python train.py --n_layer=8 --head_dim=64 --positions="learned" --bias="all" --init_std_up=0.0256 --grad_clip=1.0 --batch_tokens=[65536, 131072, 196608]
MLP neurons of a small language model. Each row is named by its layer, matrix (down: output weights) and neuron, and shows model dimensions 341-511. Each number is 128 + 24 x the weight over its row's rms, rounded and kept within 0 to 255. Numbers have three digits each.
A block is one neuron, or neurons of one layer that tend to fire together. After each block is what it responds to, as a language model described it from the Wikipedia text at the highest values.

L4.down1535:146124135104124109125172136099092118137117104097125122160169125192130112133116125136152092094125110129105133112143118112091123140141131146139134139109171171137149097113134097156101099144121177146080146121100088116136118160168124103132158153119116112105135107126111117148109137103119106144166114098064137124144150154145072111088170126154116114109097140117150131133124107112140135145124106149136143117164116125106128119122117102142137092158166151109071111150154160081092139128122093128169144131176135094116147118166
Description: Formatting and unit tokens in Wikipedia tables, infoboxes and lists, such as row-start pipes, heading equals signs, and unit words like in or lb.

L3.down98:103185145150102152142116092158113145123150129162136156121119120122154104141151134088108172098113127097107158116133120133107058106116125159123118161122097148126114130132137125114121135146118099134149122141130116106104157136139132174069087165156144208148141126113135149153131107096144141141130168125109138109138125114110124131117125150156121143111141167110102122129123136143123160160101127143145122131129159101178138143167122130120155072164122145119132119128111123160108144175118090118165105172136122132124071130138
L3.down269:110106115153123097127151165110142090113142087088128184103157108161123083162116102141153123100109132158124128132114145148159122083097124082140147144099198138148134097165116157094142124134120141158135118171099141084124112132135114164150152098106153118159114155107091122105118131145104128143109128117096131121128143158157103144123148077150147126115098136134121114132165157154126139177128126137089126122144142134123135109135112160161113177105134057163097111124100119097103148195115094139092125145138095170133164118158
L3.down974:117146064127139153091100096131117091107094143095153088121119176148138143139134130120145152125133125106103124127109127118148163122099175098104105118144133114163150088143159136140127149137125137112128103135104114118114145095137148086161099120144117127117120096117106099100157135084115106158116175140139128101132131154102120132138139087111115093160114125149123140125167097104099101145131117081110146139126117123154172084143115158111140148108173103130144104126110125071122109123165135154138145117161157132165140128130
L3.down1104:093134107130158197126131100137183163101134160143117108143117136114170118168136146104099099101112146101162074162098085117135128109105079145123130172130118137112170088099131077143117141095145135129152114144117140110142137141153150135098115174109105124116109115143146141150123123158126108157201101119151159137143094096103141120124145153098119044118122120103113128160088131179163166159092148110125127114113079132092123098134090096128134108174071099109110129151128146167130130138117122176160121131125133078096146119127
L3.down1237:124073117156144176141164107112151178136138135128124104105121097107121120096176181111085108096112165095139116155148135123117109105094139128129131102156129114176168135125116124113141145155161098100173111153142105115192151126129119111164088134129089091105136109133160076139120124131123158133104148169172111120120139063118148160126127143143112124117116131135129154123151141100105091101152100118123108118091153095116135136123138109136160124132113182122156126125134146137140157128160165129139153140139108138127136164137
L3.down1310:125114112125104156124124101108094130091111136114063125111134128105135171129158119111136092157143135134124093105160134155099144163115070119104156132103144126183127124088171063073102098116114134103104112106132129141123152106138140107124147141122157106112144109113169131172134145098096095164148100131167143177135147145167149130141125125143148122130126131116090095129097124148085097156132110147111129093109110096129114091090096139094125123170105086163093168079170167162118162087079157124118148122114120120136134130135
L3.down1474:109112116134139116105171098167107136095106102136148132105110144149110153116111163114156149116115114103150102121187096146145144114157099131118126179121118128116150202127115166134129179106127121139071105117121137124143152123103139092162098138120166117142155091108126103108145136114120094132107100118111129141165142069074123124167077170118097120144121143132144117138096124130139130152140125144106179102094135161144103123135109080125122137144096144150027138123126146151143138075125136110166167134123086144132155156102
L3.down1518:130108136160079144114144116108105196131144159117114076123122136102134122133130102105082139140140129109106112127134119091086113124101151132082142106153123133133145161121163152115096130156114099100154107142122114170107149147089151116121160177146117148114116100144105116173112122115138133106129117118116083125122105095141108087150133177120140132131139091186133096132113161158129108123136109123138101159079142109125088132173143164120142093115099114133137093153140122180110139152152108177153100104140125167137114142133
Description: Periods ending abbreviations and initials mid-name, as in St., v. in case names, Dr., Mr., Jr., M. S.; weakly other word-piece endings.

L4.down1175:125136156141148115112175122124109109140152151133116086191162123104113125165151123133167153115157121165119122157086137150129161132175105132120144110133113169142133093110160173132159115185097143145131165115144088112092101123127139134093105121102133106117084128151101123150145093112147140171122163147122133084131132134129141136149123142172198107092129129119156153117156110130097147130145129147150161125129086128139092158141150122094139086129157144106128150173129143124105140137150095114117076122078086162108122147139
Description: Cells and row-ending line breaks toward the right end of pipe-delimited statistics tables, such as goals-for, league-table points, medal counts and career stats.

L3.down210:094070164118142151137127122089134128148153136139084152123107167098124135105108112169160132084117144153102092142131085119154141101135155139158126121116153111127121111125099147100130134110148094110148102118156090093114065110137126110107144119121175132141175122093094123150130112154139153100109127093143083116120171174118152100141156132135120137110168117122109129122098121127125100168112151126156170116097118152114094146167110106106117124165128120152102147140185113104118170108139104176121089077109139122090163167172
L3.down451:107119078155110107067125145146138150151140164131124084106123121147107156124128099119086157143115118129128124125128153130114113130111112164102128146134146122125156154130128118120145124168075170145137109131155140122138164075158119124121120109151127140107064139146131084128133153149096124125168159142164178154164097184138137139127087166123108150093135151096126158098131156144135150119153136077108110139136114118136115104126140110120122134136090088138134064136173157135107132104118120104106154128118098116123097157156
L3.down691:133122128161139118129108132097136121144126136104084129180153128072121141148127141115155164131110144165086144124114103111161150095148168169139095127093170102139116087090102134119128096139173075128113138088128123133118108068107145137119164105130099090140142133153079152131152149107130102106145140115162119123127129117137145114154120093127107121128097124100159108128101135118153127106078143127164178105083126128142118152129175179085126081187118146145132107127130107120147169114083132155132130129121141160079137190127
L3.down899:138093108106153125111120152118144101141111151141141102092110132150143149134128107169106162117117124138107134116117148144182111126147166175119131124216126107106114143124090129126120121111093125089106121132126078169103106086157146092117128146153124140126144125126105138139120117121086134126199147132163101122130083151085132121152096140111118141112124128103137101121115133104144069128143063127133129152100133129150128144133177144127096114131077166121118105140153122121121157111072106102136126099129138152145099151149
L3.down1134:134123140126145111102112134127092127133142146167126133134089141097150184121114117136151110116122126152089134160108094133145154120109141136126139104122119127134094139137104165105148080171140111131139163122162120124165100090145103117128106123116163118133137097127093149104161151106087142115125132110144129135100103135119111101167119098116125128162089140113140124115092106110140083169110125117135160124083157135098147141172102137116140097191136102169127121127144151100131104143105130146101106113138124099147147149151
L3.down1141:138095119123110153094152152112135107162138143141119108156135125061112134111079176134111152139083099165118127156125119113165151144172135155165133139119139114121135143136123112135120121145122092123139131124113145140096120112146111139119112130150124131173119126146096148152122174090146132145150122095150143170120097131142121139116102134085115122131144144108126152081107136128166130118104125136122178154118126112075105171130116141065103084154115097177097086116146138082130176104098105144132131182132152152104083168104
L3.down1227:136130107114087123128139090120124110161117167156105120098130149092148133110126113137126142093130137089143158124100121144148154082174133154155096123113143091103114128112148132111091119133080139129095125094113140152121152115111125145131080130113105144123166091172059113125158129141119127115159082127107126123127092178154103070112126148115156172165125149109146160162129163154146156130173139133124107076147126159127109187132120103121168123094106135084096146180104131151144133088095150147149132097132149165146142109160
L3.down1239:136106163133144105107120120100125154094157137159132145076175124089129113150100170123107111157089108145134150110134136171141092122158094088117177118168138177102120085128130118080114156188097162117115089100113116122111179146137129128114151113172153144135137105097126157115119146103106104159126139091134134139173126149102140142109141111123134141121145151102133126112090110165112121121128124116136143135115130071131130120143152112079089087110129121131142125150141127136148116149106100119182171138130154133152099147109
Description: The first cell token right after a leading pipe in wiki-markup table rows, often header words like Year, Pos, Season, or row numbers and pipes.

L4.down1748:153151138102131130188104123160105138142194135116088115162122103147184132141120076125100150148148183115159139133130134070146153170142121114090112160127138153115145123135106152139127135139113142141131108109108134165109128144127196139145119140131165175124136150129166140124112116101143123125133109178118137126085144107127135082135106151104117116150126116113136130095115090092136154149092105096147145114128144131092107115146102128173098153145126123167159124083118146147128132177126150111106168152154107112157155116157
Description: Tokens in Wikipedia infoboxes, stat tables and list fields, especially years opening season rows (2020–21) and field labels (County:, League:, Postcode area).

L2.down6:124101154167092107101174157118110152095136105150153120124102129123074120102136130141127157160142103105140106079123142107110091138140167156130129173134133146148166107138132087126167135143177106108138152102147140131116128125145120128073129126130164128153097166127154175095132113147148131117125157153124148105112133143142109130177090130113116129112119097080068116165166135167112149124111129168140110170132139140115114152120162120116111170172141104144114125101114151147100174156136120156094152145108130086091103116143
L2.down143:108163181096095122126122157098108146131152112140127139135122130133100165192152154138143188128151138126120141106104154138170114106146151165129120108141121115149151084119161130167093108138113112133159125138148109076126140134117148113098151185126175126151107144134117138109122082154138117119109144137101104121142126100153126118144115147175103149115052120105084144127146145157130151130086154118146109188138150143120123150106122142115105089150115110128132126111136141136137113136161151127137183156123129125070136166129
L2.down394:146092107119182126134142118134082133114127129166139122137124150111122131098147140137135124109099107184094136131126135117116108115117143143145154103139150123127161150165137124095116126159098127109078098108107143142140087125143096097098121154104107123092119127161135164090144153137117144122101109115127091122116108151138107098142105127184107084111146125164083113178174146139169129124117120118160119119126131155148107172100107143135148081149128128125148146136157144148174156050163089129133108139155127080110127119127
L2.down638:122116143114096169131141133152141106127116127158134135154152140109139105136147129095154120143099147123095116124114126115150170171106134126115147096150142203138123099137144125143081080114172111155176146152153145117123118133127136160153108123107136095183152180121084101159065105107129074109126138160104116132157122148132148182123150103121102138183090104174121139101107113139150063151178086091126158143071125137161134133133135117125125123149164171114104137133080117178134103133150153148126106112133113165112150115167
L2.down1309:140167171088079128105098144140101134142111171141104123137099138136170153096158146131124146115116145171073128139102102124141151135122128128157117111151153117129190115123168104147122116125111129147152150078107158163122151144104118097165135123118096162152117127153164142131113114148152144103089151130103129130135148098144055130140150106106143106153158134155096111110109122078161112113138102150127112157128163079123127126101105087138145107139157128128125135131076153159109145102143130125122134158171130106101139136145
L2.down1504:158141144131110109089088122094148125087142099129112104185120152165092088147164123113129134116145146109123093144128139099126113133138147083111164128111109147131155090159127128148135134132142158099165175161101127107155121150165160110156133141153128108169102129126163176154112134129157134138157147130077147129164153127163138106159153151110087171102103121113133080090123133092124134094114121100157109177084110111124108103054157099101162131143129103149089108092096123111105112126141129112130123156129135115133088156129
L2.down1862:130126120137149153122105107099153102106125108186111130150137089074132092117160103097082134103111116090137090120116142119153154156107144175103125104141162135133111134106148117120098102114145104182163092100105141162125171124124097166108150123115142088103164068151129159121168120121166110130111110095150119124127165118129184179157108110111146129116133136096115123134140124124121133109131129138123172101142172128089111140124167120101098130131156129101139107132145122146163100089099145155118126092086116148118163193161
L2.down1961:121143120154119117123112146131129092139119100121126127145134150119143213125116152098150174104123165129149111117110105111142091095114159122118105123088111130159138093144122062114141132140140206126097150129115128109162137129120118105115160096128152122142118133082169122157120088169113168105148119101125132142116161136136113116128123112119123151120107097081114132151113108117167141142108147146152101111143128098118120119102165126134114168137122105138121115112114142185139138177114135113132147098133129191119139108140
Description: Small digits and pipe separators in Wikipedia stats tables (e.g. | 3 |, + 1' 12"), plus quotation marks opening song titles or translations ("Phantom Galleon").

L2.down773:115124131143109134103149134119150141136093102109133117077135133136093140137113133114129134143155096141174118135100129130088132115117134148137100151161153139129193192136130141173137090140103124119142132076137115127115131145161129131123115129164122124158148140100105115169151131145106106136143111124147143149136132117121100086069106132137102099126112143099164140104101105119114168110132150162146154118157120144066119166125103148152129103132118145129154135124103137128113156137117170173153110132133161097131150128115
L2.down976:139114103111101118146136129129102111141126168090114100109155133078140119129113125151113117139181133167106134161127115078136139150113110104099126109125154138172165118105103132128150182133123108114095142149129103134084071118153112104116102117124112097116151124148060107087192134110081131133183115104143137162128146107088137096133126110072132114103190112143142145110159106127157126176109143101174139121098142150122155138144143139113128135145109117123125122149141129108131130106119106136133129142123116143155082142131
L2.down1247:124131120102142134097107134137109172156162125112131135144112123103137124121123138134108090080124124126134102142182112150183150115130146117158155147121152111094131126111112134141135086167122147164129109169123138099129121151164166126058095175113111159102130150131117143086170122149142108123121122156097142122153175137138166098131126086129157139130144113119151146075141122149133133159116132132160157108086113120124152163140130135112134133146132117129116067179141162156120112155134113169130088177127156117140109171122
L2.down1257:153119151123137153155118118140138139144158160173150136086174118128199135148138122158139107149125141157153149156158103155139159134112196088129103161118112120160132137108105106118144140097172116128124156117143143150151140170131139121151135147178160172148130134123133170140152163138117124082193097124136147147127126140120108154121168142138139129171160113109132097115134142106074107106127122112137138140098107096160122131118171108165115132138123141119074151146121119146140128112133119161096160130074137100071122117129
L2.down1320:141112129178149132137153131081092139150128116124108154136097094109144112133166142113147106088164120167130120091144097098142153123152145161176096115154120152133106064116093131108145111124139085115128113084186100114130109139127114115119149148077139164136190139188100108148143105127110124138165091128156101123089106103098101133152093107106109117124123099101157076157162128123123109161104163134169153108108117155092081158165114115118117116131136141154132170122150114145149135127153151148107098089128097098112188142167
L2.down1403:095126102136131099138128137134098136133138096117133132086139138138141107133125184137132121126150148147132128148163137156130108145158210135137117150146121177133102139115128076139127128144150129122090106105105165150081134096181111125084136091129090108122141143127150166123147126153115158115139130083121084127126112161124110126153147152169108107107116174137061124133133129146159110147128097117125100107108139119143149145111116128086121093125109141143156156140125129103137109106154177152131115091133116161125112092135
L2.down1634:109118125131153131096133142106138111134134150124133093132108142117151116152132113103116149168102095134125127120141149110157145147129148139087143093120116183090103102160150122095142153155137131103138156147125145123136124105121132091115129120122104128129096162127082093173097108126084120164164096147170122160119114097137087141110118144091102109075144083160143168152149130116127105132036128118104090129161134107121114106140099114127129085114141110117135099149153147161155116178185137123155178090128109150120130147126
L2.down1829:119158155146146102145165119144113074142111152115127134103104139140158071129124105137170124140075130111105103089112148100138125123144128130117146097168165098084104086100118129132152121140146131180170134140111187134142113137091130129136166111179142120113137074107127118126148133158116109121149117128100130116142156156135109123081093108098131127120153150184120134091153141112161101196108115170091138117123098115124123176160135148119102109135095140110113129078149084133095123098159116135108132124108127116141120135129
Description: Pipe separators, closing parentheses and numbers at the start or end of cells in Wikipedia tables, e.g. club | season rows, squad numbers, climate values like (24).

L2.down526:095143190113071133147140133121096133111117137110112117167208162061158165128121129119122142114135096082134102181134110131133140146095104145143134145121128111107130159123111151085128096132111120137130120075139136084144088104149055131141147109142134120162133155084159136105098154114114108157135088118076106153169105109136131193154104112134142115130157135119129143157119173130111118167110052126066135116157126119131131116150115120161130109113144125159120162135095145123081140166159107133122141147172113106107132135132
L2.down592:131112136183083151125103127086118133128128093141078104166151141115150162157118132116133115146156140103140116157112164162119110101121092149153138151131081132122136103137170125127101118111132082130151160101147169121161168075115118109133158134115110161172144123142140139145135068135134131107132124153074149137121154149152165128107118115115142168160138093139152133091091163152097110182106105125151119113097132113170130090120143149112138119117139124115123083136146166115116150117098104171125116105164122134112121173131
L2.down647:129129136145122160115101103129131147121079131142115057145121100130152109119121100129097136127076112120151116100132134124136123134093111147146075168207111134137178137119134074144135111115147156095110126142131143109113142128150096137165125100123176126153118168141148148126157135111186140119125107126079110134139154194124146087114074123089142153117141093096126126121101079154132098149134125142108161151141141076183113142063097128096111154135106124101147124134110135099140173144102123129128115121120133121148150154094
L2.down711:145136147160128129127120112104123132111102112159093142124117133096179104125156133127149154157105128130104120118110159117123094072128095148099068166101119118143132165120119134167088115122136129104106121132089092135126108114191097124154134134138107099160106130060184141128154116120134093114160127158071122146119131159098118118135083129159136130134119084109126106142090127187101165168140127143137118129113106117159140192128130136127092118165138132125084121124146097102140141138110117106143111144162137125110120115132
L2.down882:136160100134146148138161112136094155145064130144150108133167139086117140121171114152114135132145157114135122116147169133135080121103101131118173127114133166138106174104140122085163161184136142132111149131160134141138136157109105149075098129119145135132109113117134144104103133141115134145135069154173161123149081157083130130121166110116126137109105116126131137130122094106142066155113147101171119107164116122109130137132110143137110137144139126115108107103090125141122099167161111093079133142113125107117121143121
L2.down1037:119107055111134157139145124094148139131098132164109100122167141140149146102154107122116128142111096126144148161166131109104131155080116158125153156128130128133095129166124130117195134149124164128148131163156095162162148170114133141114129136128152151117143123109111103125120164151128180121087143179118155123137095109174101134129096128118140168130155121122143111115082105140140129143090107098123129162158148106135133094138154137170154134136116095164127135139117150098115092163155116119134144141079184112133125098177
L2.down1245:144140126124133124159174122103155158126144116132138055151120099129107112114143104120133141161135113097159095152125117118161120130114099138112132094177114179147149129124153101109136157152138157146119093136144142100091094163122133124158153121164130136141098145067126109113163101123108154127144077121126130127120139157102077121137045154154126129118151112130091132106121151159102105166143142121111087116103133128159105112135088146125152120138089113169142076149108127081126101178141123129118114115085112123108140113164
L2.down1986:138144133140144113099119115112118102130170143150187182090111107146116145126123117117126080123077148127124152105128144126147120169135109140157146142140133129106149143141118174078104156118099131129151103138143135106101137123138129131069128134192126145124124101155122081118127173105132172115125116065103138140182142107157113158110121123116124106151140121142152145107124132117088126098151102101106143143127121127190130110109141170137123124167113087124116079078128129071156121118120129154129106113140128098137135078076
Description: Periods ending initials and letter abbreviations, as in U.S., W. E. C., Ph.D., W.A.S.P., plus the final dot of ellipses inside quotations.

L3.down220:123104128149107094168166156127120116172114132100161126139149117098175112123151148132141137106175136153144120128171134108124110108116140097082149107159153140151118120137138131109167132154138121144150150106128092135100075164158142103084174186124124119126152109105101123120136141133102092165123114150162106161102108113124100138119113115126182154090130105149135126115124105104165123172152139118102141124076099154141119129154170122104180092086140157123127086146118121109133120113125114153135122099146100137058117133141
L3.down304:165132127146131091128138152126153145093118081146124079131136123094132108137117121146085143125116106090134132064123127127150115129147144108107123111090114145149153125075107082118139095149111123115134099195113160126132132100123110153127087121125093169110116129120101143119155164117145088167119125116117171117124142159132084124136094105096176160113144110123104131118114143131120143084141105126142138128103123087128167142121162104109214120176134124130131145148102096135085159124100103156176163117131163136118076146099
L3.down343:133140099131148115164127160123178109149107112188059120143133105139161196146078131118121136116110125179147143145120131121136098127143058118080140071088154150127151119127141182114177132093129124132106118085122122176174073104111096117148158129164121132166085162116134106095159120130121112128111124129091152122128119087135122158175121122109156130156104155141172136078104169098136097092161108117080125118110107133118123137145129138100147135149116122152190098134092125113152128098135153120107098130127127145104127166121
L3.down716:115146149113148142137119170143163119098118112137149126096132134140140143134142164161166137113081077133121137129112144140161127122119088096121107106088125102107145121132156135117141134144117131126083126082131127153170151113119142147168114144162103126113123131123148153088172113141132113152111111162124145096095123078141140103098152107112132097092158185171146166133110094142116100082138109151107182116072116127143118141078131147112140086122191150128124112136119122120167131111139140111118132090131106177142162141117
L3.down1190:134121107147162106140117131119148137159146098118070134116089140074118098174104140131128152137172079170106150129122127148147115081121115101149123104159101173138124101091141105079141133130134107097096115136115110116126116093110117126135117136151147132113125120162120109115125141099117152124153143106113124089087078122094130079176066159097130084063108128145137115168122162102118152153078115115138163116153133128102122137153131162054156066147119141161112134160190154110134110145128128143156145124125134099095148178157
L3.down1464:126140142173144116106152123133143110136132122105109123149137122132152131129123128126121119104184114187114121132149097113111156114122142147133132114151131154134155105170151119101137087126127093167157200113088120102101102161151144106100125147159116110108120119124119139126131106111094118170177092140119141142133106132146105133123102153133137161092119148117132149117115142147164108129140127112112124141075086118121140125154079137121133072144140142173123105171106124106101129127120109133126124129140120125097114130134
L3.down1742:160185127126148153145154133122101153119075094125128120088122154173147129153146134095155177131120109148165133135164089129172125134117128135092088097105127119169163130132109174108135136141122130106122139117130110173189156144149154106112127161180135118100110132134113151145152105118131162103117091077141107104106120131174146147110136160109153112121126134182138150121143104125135071130130142127129165124106144142167107134127128137108164105114094114103142114092106176160096079152126144139127099078107137106136154155150
L3.down1859:134110141138133149162157130135113094090118111157092133140144167130109129130110120128137158124174115162107136130121123112131181103151145123084106127105129133145122120123092137151122136129125119124134132099128106120070116136130142155109107161117102116131142154144125142172132093121117183120124089073141122090087129074121114122157138095163172143134094132120126158162173135114131109110131148093096109145063119137134150148161117125091136070156162149134134095197144158132105110168167111134111102151108132122137157119127
Description: Pipe or semicolon separators and small numbers deep inside rows of statistics tables, mostly football career apps/goals and league standings.

L3.down11:113149100136162144167136082153136142133103123105130134112128089095163162146158114146107134151114149172062130152120128129128101132133127140104155147113094155129117110141190143103148130149114102119149130089134165106103125084137144135127122145123167128159126127116133174126103096193153095096108136112140089120116144082133144154133112104120143144136132116150129098146121125120133083159112123160136130122065127120118128173134149159174149108130146145106147132124081148116155150138147151142101080130135140173128112131050
L3.down77:121125118123138140156096066150138123132151150138112127108137088116140195097124126127141112089094111123112149159119123096167157125134119143117132137131134123130094128157118109135143090160162123140160183116135153129114115132112136147144133124097101122186156127131111140137153190069122111114174130135109136153118061124130145165120132149125144155119121130127111137123110108158106101082139127131132169154112170155106114153106157179143104135106107162132086145119141114087144173118133098131136162140118138103107106172098
L3.down228:160126120134147112115108149103139166134125132107156102121131142131137177154103126144127113122124142122113113125117152143073120140092143143126134156129117115123133144106119128145112128095115133124156067119128120168115123102126102117120124112118139042105112072125142146126121144143114083147090139132137166126106115090121116122126135129111111163129146128127126121160159138163098145136136087115132175093147100137152150137095084109131151108114118143149104165137103147167136105102094075133085136140149094152158155121117
L3.down771:150138129136096143090116125108187123176099116125142117156096160118128153097158143146133152141114104155152124165180140160092137106162118093141126091095087108126151096176168160116103090160104133090152118100156108128148148113158138129134111074149076144111116105125150141148115105120141116128138147133132204090097128162121115106109155122110143131151124152185161153154127093151150119148181150082121153167166099113148150108106120147120144081116101116129176166133031144138163114101171109119097101134142102116125137117117
L3.down867:153111146170097123137127113126150113126109134159128159148101108150136127129124132142147157133143113168157089132122138190112169125109120142099091090163136105125136102124164125111167141134088098184128115117115109105092147108106133148110114118081132087136134122110119119120114120085117152090113101150136123135203148176124143135116145117096100123103137096100135165195151157086118128122149148101171171107165121074098134128104143115115139111123132090149148146110114093114137116139110153095126118106156132139149157092165
L3.down1100:177158145124120162127109176133128158112138155138134112106161103157106115121103125073148141132105117140100137163139090102089134152143126121147112118148163120113144099149171138124129119139155123109112126140090147138115126106125123090103132132139073105123156141094110117139109127162077141129131120119142133122151139136166113137138126144122142119144137107114180153134123160117134094140098142112126140150171113127112141150146140100156127134128112093114145145127113131182084140134135103109140084116141109105146106138118
L3.down1354:140112148166117119119102129151161130125181142150140134099125158130132107112104136137124130137121080174154167116126126138119124166105109159107135135166098127157116156128117167160153141123126134146123078148172103074151084139137132118151105105156162089139121116135132142117188131108100114088127137140100147141150130139113121115107121086102137106127180135154118167167141098162083095148124153129123142127110103177119153159124116111123137088109117155136157109104145150143155079133116124122131166116139097152139155141140
L3.down1678:124128101118082130114097106111110111171167096133139087174135111148133151087129153142152094083108140133095158113137120144163140105117135083183110163161129129107127131124121114121137137146163145149126164131112151116084134142156115113162144122118127109098114157160143113111101152132118088152133171086115087106102126089146158149105148125166090161114108096152093129120160156145129104140150114140093115088099160134175149156137137106113100147140158148151130132116116155162121134143118165107149134136179165111087134104122
Description: Opening parentheses before unit conversions in tables and infoboxes (mm' ('in, lb' ('kg), plus words in "at the end/time" phrases and row labels.

L4.down1086:188134163096128168146156103109169168126141148066127058123123079144138145125116146168131126094112154116118155149106075105148093122135086145148174120054098124144144107103146140126125099094172122092071109094117141128145153138145154137147130129083141195123145153132127137093122092152128129142129132175091146102120147144141116082112134157090149091129130112103134096130105137107140105116125150138129090098124127147114147151170115140129104156105125138107148111179156148144126136104122110139098135104153103153131150112118
Description: Periods and capital letters inside abbreviations and initialisms, right after a single capital, as in N.Y.C., W.A.S.P., U.S., DVD, NZL.